config.yaml
vocab_size: 3811
norm: "rmsnorm"
bias: "qkv"
tie_embeddings: true
parallel_block: true
init_std_qkv: 0.028
init_std_o: 0.00597
init_std_down: 0.0037
lr: 0.00167
lr_mult_up: 0.818
beta2: 0.99
final_lr_fraction: 0.0
batch_tokens: 65536
seq_len: 1024
steps: 10723
MLP neurons of a small language model. Each row is named by its layer, matrix (gate and up: input weights) and neuron, and shows model dimensions 80-143. Each number is 128 + 24 x the weight over its row's rms, rounded and kept within 0 to 255. A neuron's up and down rows have the sign that makes its largest values positive.
Before each neuron's rows, "fires on" lists the tokens most often at its 100 highest values on Wikipedia text that the model never trained on.

fires on: "en", "al", "old", "ar", "il", "all"
L4.gate587 [161 146 128 159 150 137 125 112 116 126 112 113 153 121 127 153 106 128 144 170  90 135 140 131 103 127 143 153 179 112 142 137 140 139 106 190 121 151 113 148 132 135  86 117 136 147 144 120 126 135 121 126 175 153  92 114  89 130 110 155 141  68  79 119]
L4.up587 [179 105 127 134 126 168 152 122 134 135  98 145 153 173 127 137 173 109 148 153 161 135 165  94 157 100 150 150 146 201 150 120 123 127 121 140 111 144 103 116 129 165 105 101 144 124 101 154 144 117 114 133 142 147 111 110  89 141 101 144 117 141  98 109]

fires on: " born", "born", "ant", "a"
L3.gate823 [111 106 158 117 135 166 130 154 126  97 163 120 136 128 136 165 134 134 137 166 144 135 110 114 142 117 109 126 139 104 147 115 108 154  57 105 108  81 161 134 177 110 149 139 130 155 149 157 122 107 103 113 162 177 127 100 164  92  96 138 115  94 135 126]
L3.up823 [142 112 159 130 124 116  95 126 121  62 107 130 161 126 147  91 135 122 162  99 118 107 195 131 171 126 116 141  85 111 179 121 161 110 143 119 124 115 180 125 137 114 113 118 111 116 121 107 150 147 164 105 106  83 101 115 144 133 150 167 135 109  92 139]

fires on: "==", " ==", "c", "qu", "per"
L6.gate466 [163 144 150 106 113 107 145 142  84 142 108 137  98 128 125 166 126 118 172 130 137  97 144 102  79 137 122  89 118 162 108 130 171 159 127 167 109 141 144 178 146 139 133 104 107 160 140  84 139 100 137  97 166 115 142 151 148 140 100 116 105  91 106  81]
L6.up466 [154 113 140 143 142 103 138 131 109 146 110 133 154 167 117 137 124 105 122 105 150 111 142 185 143 141 178 130  89 179 146 120 125 156 137 140 148 146 136 172 158 154  82 140 141 132  75 136 121 134 136 147 159 101 146 127 137 130 144  65 125 106 154 151]

fires on: ";", " Br", "m", " Tr", " Pr", " ;"
L8.gate507 [111 115 114 147  61 138 139 150 128 143 136  99 129 140 111 126 118 133 127 135 103 125  69  81 152 134 124 118 135 129 121 141 107 142 118 122 130 152 119 132 125 113 150 124 142 154 126 102 143 123 117  93 154 129  87 167  86 164  94 126 147 111 115 168]
L8.up507 [155 108 110 137 152  85  98 115 116 187 101 164 118 153 126 162 143 116  98 151 162 136 132  97 129 107 141 109 128 156 129  95 123 110  92 128 131 121 155 153 106 112 142 148 163 128 144 116  66 147 150 117 119 131 147 136 154 137 152 123 122 164 160 139]

fires on: "a", "e", "y", "enn", "en", "al"
L3.gate555 [112  80 139 163 120 138 119 143 143 102 155 103  96 189 153 130 110 131 108 172 177 165 135 131 137 162 149 144 159 106 139  83 157 117 166 102 120 121 178 130 116 127  89 107 123 148 130 142 115 151 152 137 164 187 123 146 106 114 125 103  87 108 157  90]
L3.up555 [126 117 121 125 154 133 154 173 129 121 120 124 134 104 133 133 151  90 148 124 132  74 151 124 120 148 141 125 114 154 121 131 110 154 110 118 119 142 120 137 141 127 139 117 120 153 104 133 134 113 153 160  75  96  96 129 111 163 156 115 144 143 177 129]

fires on: "==", " ==", "l", "g", "b"
L6.gate230 [155 116 108 152 110 124 156 125  75 150 117 144 109 105 123 131 149 121 132 121 140 138 164  98  98 128 110 144 167  93 134 104 122 138 128  97  67 130 159 145 142 128 143 129 121 136 115 109 129 108 155 131 173 128 123 101 113 126  76 107 137  92 147 131]
L6.up230 [143 100 127 123 173 129 151  89 155 127 156 124 113 124 148 125  96 177 122 139 139 161 137 142  92 130 142 155  83 140 138 139 161 123 128 153 119 116 122 146  72 159 121 127 104  98 137 153 121 103  78 142 106 111 140 148 102 102 134  86 136 142 160 159]

fires on: "-", " Top", "ull", "board", "azz", "ft"
L3.gate212 [120  94 100  98 115 133  83 112 102  86 117 153  93 136 139 177 118  87 163 124 131 129  99 111  79 116 128 122 136 135 104 144  89 142 134 115  98 120 129 130 100 109 148 195 142 158 123 127  97 139 108 131 106 148 128 144  97 142 142  90 129 126  99 110]
L3.up212 [ 51 150 107 115 143 109 111 162 115 143 127 145 122 109 121 155 142 138 165 163 140 146 129 144 147 143 109 151 105 163 157 122 127 148  65 134 103 177 119 147 152 138 127 117 127 129  88 119 129 156 119 127  94  84 163  89 136 122  73  70 129 175  92 137]

fires on: "ic", "on", "u", " of", "elt"
L4.gate582 [147 108 140 135 141 135 110 135  90 116 146 129 118 114 135 177 128 138 158 183 141 112 122 122 158  87 110 104 137 110 150 130 136  87 108 150 123 134 159 158 145  82 134 157 168 142 100 139  98 128 108 167 122 139 152 108 169 133 140  91 145 111 118 175]
L4.up582 [ 83  97 184 121  97 158 101 130 127 130 180  81 130 126 132 152 152  93 163 105  99 170 138 118 125 163 158  99 118 128 144 113 153 145 122 135  96 146 144 149 138 140 135 142 126 150  71 135 110 109  64 117 127 121 144 152 142 169 113 147 191  88 114 116]

fires on: "W", " is", "ew", "u", "isted"
L6.gate510 [ 87 126 160  95 136 157 109 116  84 134  96 160 134 145 139 100 124 154 178  80 116 131 116 113 123 107 101 123 119 138 137 117 121  98  85 116 120  86 166 149 100 125 157 146 136 144 128 155 156 101 114 125 148 114  97 155 140 113 140 107 171 120 137 113]
L6.up510 [ 94 109 122 135 125 116 122  67 148 141 126 165 119 122  83 133 106 119 137 130 118 156 105 130 119 174 124 106 131 140 130  96 137 121 156 108 138 146 154 137 168 128 164 158 119 123 107 128 100 130 140 171 171 141 166 134 142 153  96  93 118 126 124 113]

fires on: " worked", " working", " work", " with", " time", "ts"
L4.gate20 [143 113 139 114  90 140 115 111 148 144 145 103 156 174 127 153 146 113 117 190 151 131 138 134 172 163 147 156 100 132 136 133 146  83 132 156 184 148  96 138 157 146 100  91 185 102 104 109 158 120 145 135 143 133 135  95 136  85 109 121 145 160 138 121]
L4.up20 [116 145 155 117  98 156 134 143 162 160 121 102 158 144 115 112 216 155 164 104 141 143 106 152 132 117  93 107 129 128 157 159 136 142 126 119 162 141  94 159 132 123 126 124 105 151 103 118 138 110 127 179 157  99 119 109  85 126 162 113 139  94 103 168]

fires on: " found", " build", " open", "serv", " add"
L4.gate731 [ 90 133 150 112 131 112 117 145 123 115 132 117 161 110 112 148 160 145 110 139 107 131 118 149 115 131 161 145  75  76 124 140 110 146 154 155 147 101 111 157 125  93  98 132 139 128 104 129 128 149  90 139 157 152 122 156 149 152 126 101 112 112 123 149]
L4.up731 [ 93 125 119 105 106 112 106 137 162 132 122  86 152 146 123 154 183 136 112 134 154  75  91 107 135 106 127 108 146 145  90 152 145 147 121 141 132  95 151 172 131  98 149 110 109 116 115 111 121  84 116 121 150  99 159 116 136 133 138 103 151 119 125  91]

fires on: "u", " sol", "'", "ol", "ire"
L4.gate433 [149 130 113 106 133 163  88  81 104 129 156 141 158 120  95 124 137 110 141 138 136 153 181 126 165 151 141 149 136 136  79 135 122 158 121 147 178 120 125 115  99 143 170 149  99 175 120 131 116  83 135 146 150 127 157 109 116 125 113 112 120 141 135 129]
L4.up433 [133 150 139  82 100 146 156 148 127 194 147 139 103 171 117 123 117 127 151 162 168 108 125 118  62 134 124 142  99 124  69 142 138 143 130 149 105 139 106 134 115 131 145 121  89 132  89 111 124 123 132 170 102 119 133 124 161 141 114 138 159 130  97 133]

fires on: "th", " first", "h", " well", "ly", "st"
L6.gate260 [ 85 122 151 133  79 144 149 118 146 135 127 150 141 165 146 141  80 154 154 120  75 133 115 133 116 124 135  84 124 124 133 135 104 107 135 107 155  61 112 142 139 116 120 160 175 137  72 129 137 165 148 140 147 126 144 160 118 103 169 121 151 123  75 151]
L6.up260 [ 57 126 130 125 146 121 117 125 169 115  98 129 132 109 113 128 164 130  81 151 141 124 101 119 152 134 109 146 136 102 134 137 126 166 140  88 121 169 133 124 143 120 143 123 150 111 107 112 162 108 147 143 111 164 122 141 106 102  93 164 117 112  82  88]

fires on: "b", " ob", "-", "g", "ter", "19"
L6.gate808 [130  82 148 163 150 134 175 143 151 143 114 111 110 140 155 132 133 167 102 134 118 100  68  68 115 139 131  90 113 137  93 120 126 122 159 121 118  95  96 107 164 141 168 141 153 178 150 131 128 122 158 124 117 115 163 126 135 136 117 111 141 138 109 141]
L6.up808 [109 120 178 170 121 130 151 153 107 170 133 119  93 141 132 114 143  83 127 138 110 111 132 122 155 105 173 103 113 143  94 113 144 132 154 119 120 122 116 119 128 140 112 155  96 125 117 132 130 110 143  88 130 136 120 137  96  74 153 150 145 191 152  96]

fires on: " A", " a", "-", ":", ",", " Y"
L6.gate379 [109 117 102 154 154 136 101 117 140 131 138 161 176 105 158 114 129 104 118 115 152 156 140 124 157 135 136 136 104  93 130 101 101 113 123 114 112 105 124 118 149  67 130 121 133 130 150 194 112 148 173 127 132 132 103 135 173 134 128 137 140 179 155 141]
L6.up379 [149 118 127 103 105 121 123 103 119 148 176 167 122 119  96 137 163 145 167 156 101 154 102 120  91 155 116 102  90 118 156  94  94 168 132 113 167 131 136 151 119  61 135 154 139 129 110 117 122 168 101 129 149 145 175  86 111 126 144 110 106 176 119  93]

fires on: " trans", "|---|---|---|---|---|---|", " /", "|---|---|---|---|---|", "|---|---|---|", " en"
L8.gate635 [123 112 170 120 141 116 140 118 121 144 165 110 144 111 126 141 110 115 119 107 126 105 137 136  66 146 131 130 105 110 144  94 127  99 139 122  97 107 130 171 145 114 146  96 119  96 162 124 151 110 184 135 140 113  99  99  91 140 104 140 125 133  82 146]
L8.up635 [ 85 121  98 102 134 113 177 169 173 131 140  93 133 136 146 102 154 127 155 101 105 166 110 178  72 110 113 124 152 137 151  79 115 135 156 137 107  78 148 133 152  46  95 134 159 110 159 141 152 124 116 138  98 138 121 151 122 137 165 138  93 147  94 159]

fires on: " int", " indust", " Sy", " prop", " end", " exp"
L4.gate704 [130 134 152 111 136 122 122  93 135 157 102 157 141 137 111  87 136 128 106 102 143 117  82 104 138 176 112 159  94 145 183  93 115 126 151 114 132 146 168 111 127 156  92 152 141 129 131 117 109 117 122 150 110 107 121 134 142 147 157 104 104 127 120 162]
L4.up704 [ 96 150 142  95 141  82 138 162  84 113 130 121 131 125 139 146 166 103 100 135 147 112  98  87 142 144  86 120 139 126 146 171 120 125 180 113 118  86 148 126 124 109 120 104  95  94 116 113 156 112 103 121 127 139 156 130 162 115 118 116 145  89 122 141]

fires on: " took", " hold", " taken", " val", " given", " take"
L6.gate358 [111  97 126 138  79 119 106 131 112 120 134 144 155 149 132 134 133 129 164  97 117 135 126  83 126 152 151 115 125 139 158 119 167 147 149 167 124 144 120 119 141  93 135 181 119 130 147  97 127 135 117 136 173  97 103 138 159 134 125  99 148 137 127 122]
L6.up358 [ 92 112 108 137 146 127 144 125 151 150 150 136 157 125 113 133  95 151 114 104 177 119 101 116 112 119 110 117 134 169 111 131 145 132 128 145  97 145 107 113 169 142 108 135 138 126 135 137 144 121 117 138 117 138 166 121 101 143 124 144 163 140 119 102]

fires on: "ard", " went", "ire", "he", "ol", "ick"
L6.gate664 [132 122 108 108 138 142 119  76 107 125 145 153 144  97 157 152 148 136 148 129 131 116 152  94  72 122 188 178 135 148 115 101 144 112 180 126 156 162  97 140  94  98 112 148 137 162 118 132 121 130 140 129 143 106 122 121 113 166 147 106 104 133 125 115]
L6.up664 [133 117 144 141 118 145 107 153 115 168 143 146  97 140  64 174 147 129 182 131 141  93 112 135 105 150 129 127 169  99  96 146 117  92 100 117 123 155 130  86 150  73 138 127  89 149 124 127  48 134 127 133 125 150  93 153 124 171 106 139 155  95  70  89]

fires on: "ing", "ed", "c", "ated", "ating"
L3.gate276 [141 124 172 113 115 142 166 112 106 108 134 130 156 160 113 195 152 128 170 143 156  73 161 176 131 124  60 111 153 149 110 129 117 100 121  59 115 169 142  88  89 120 157 107 131 123 115 122 141 131 169 152 138 123 119 155 142 159 146 136 108 140 111  74]
L3.up276 [126 100 125 154 119 132 155 139 138  95  84 105 100 151 132 128 131 137 161 143 156 115  96 148 116 141 137 147 123 165 164  97  82 132 150 133 134 139 126 147 111  88 121 148 144 157 174  97 137  96 124  99 122 192 114  89 109 125 107 125  69 139 168 100]

fires on: "x", "al", "port", "elevision", " live"
L4.gate829 [141  77 159 133 136 173 163 144  92  96 112 116 160  86 168  93  90 113 116 131 129 141 131 102 180  95 109 118  98 156  97 131 124 175  98 147 147 113  88 182 117 191 123 114 192 139 112 112 137 104 116 165 126 142 100 123 157 131  87 143 141 184 118 109]
L4.up829 [131 154 111 126  93 115 124 144 142 140 160 159  99 154 154 149 134  98  98 142 119 167 134 112 121  90 113 119 113 108 117 136 137 166 114 124 127 151 140 116 105 136  41 138 136 177 109 163 142 124  60 144 133 166 115  95 117 106 126 114 105 115 109  99]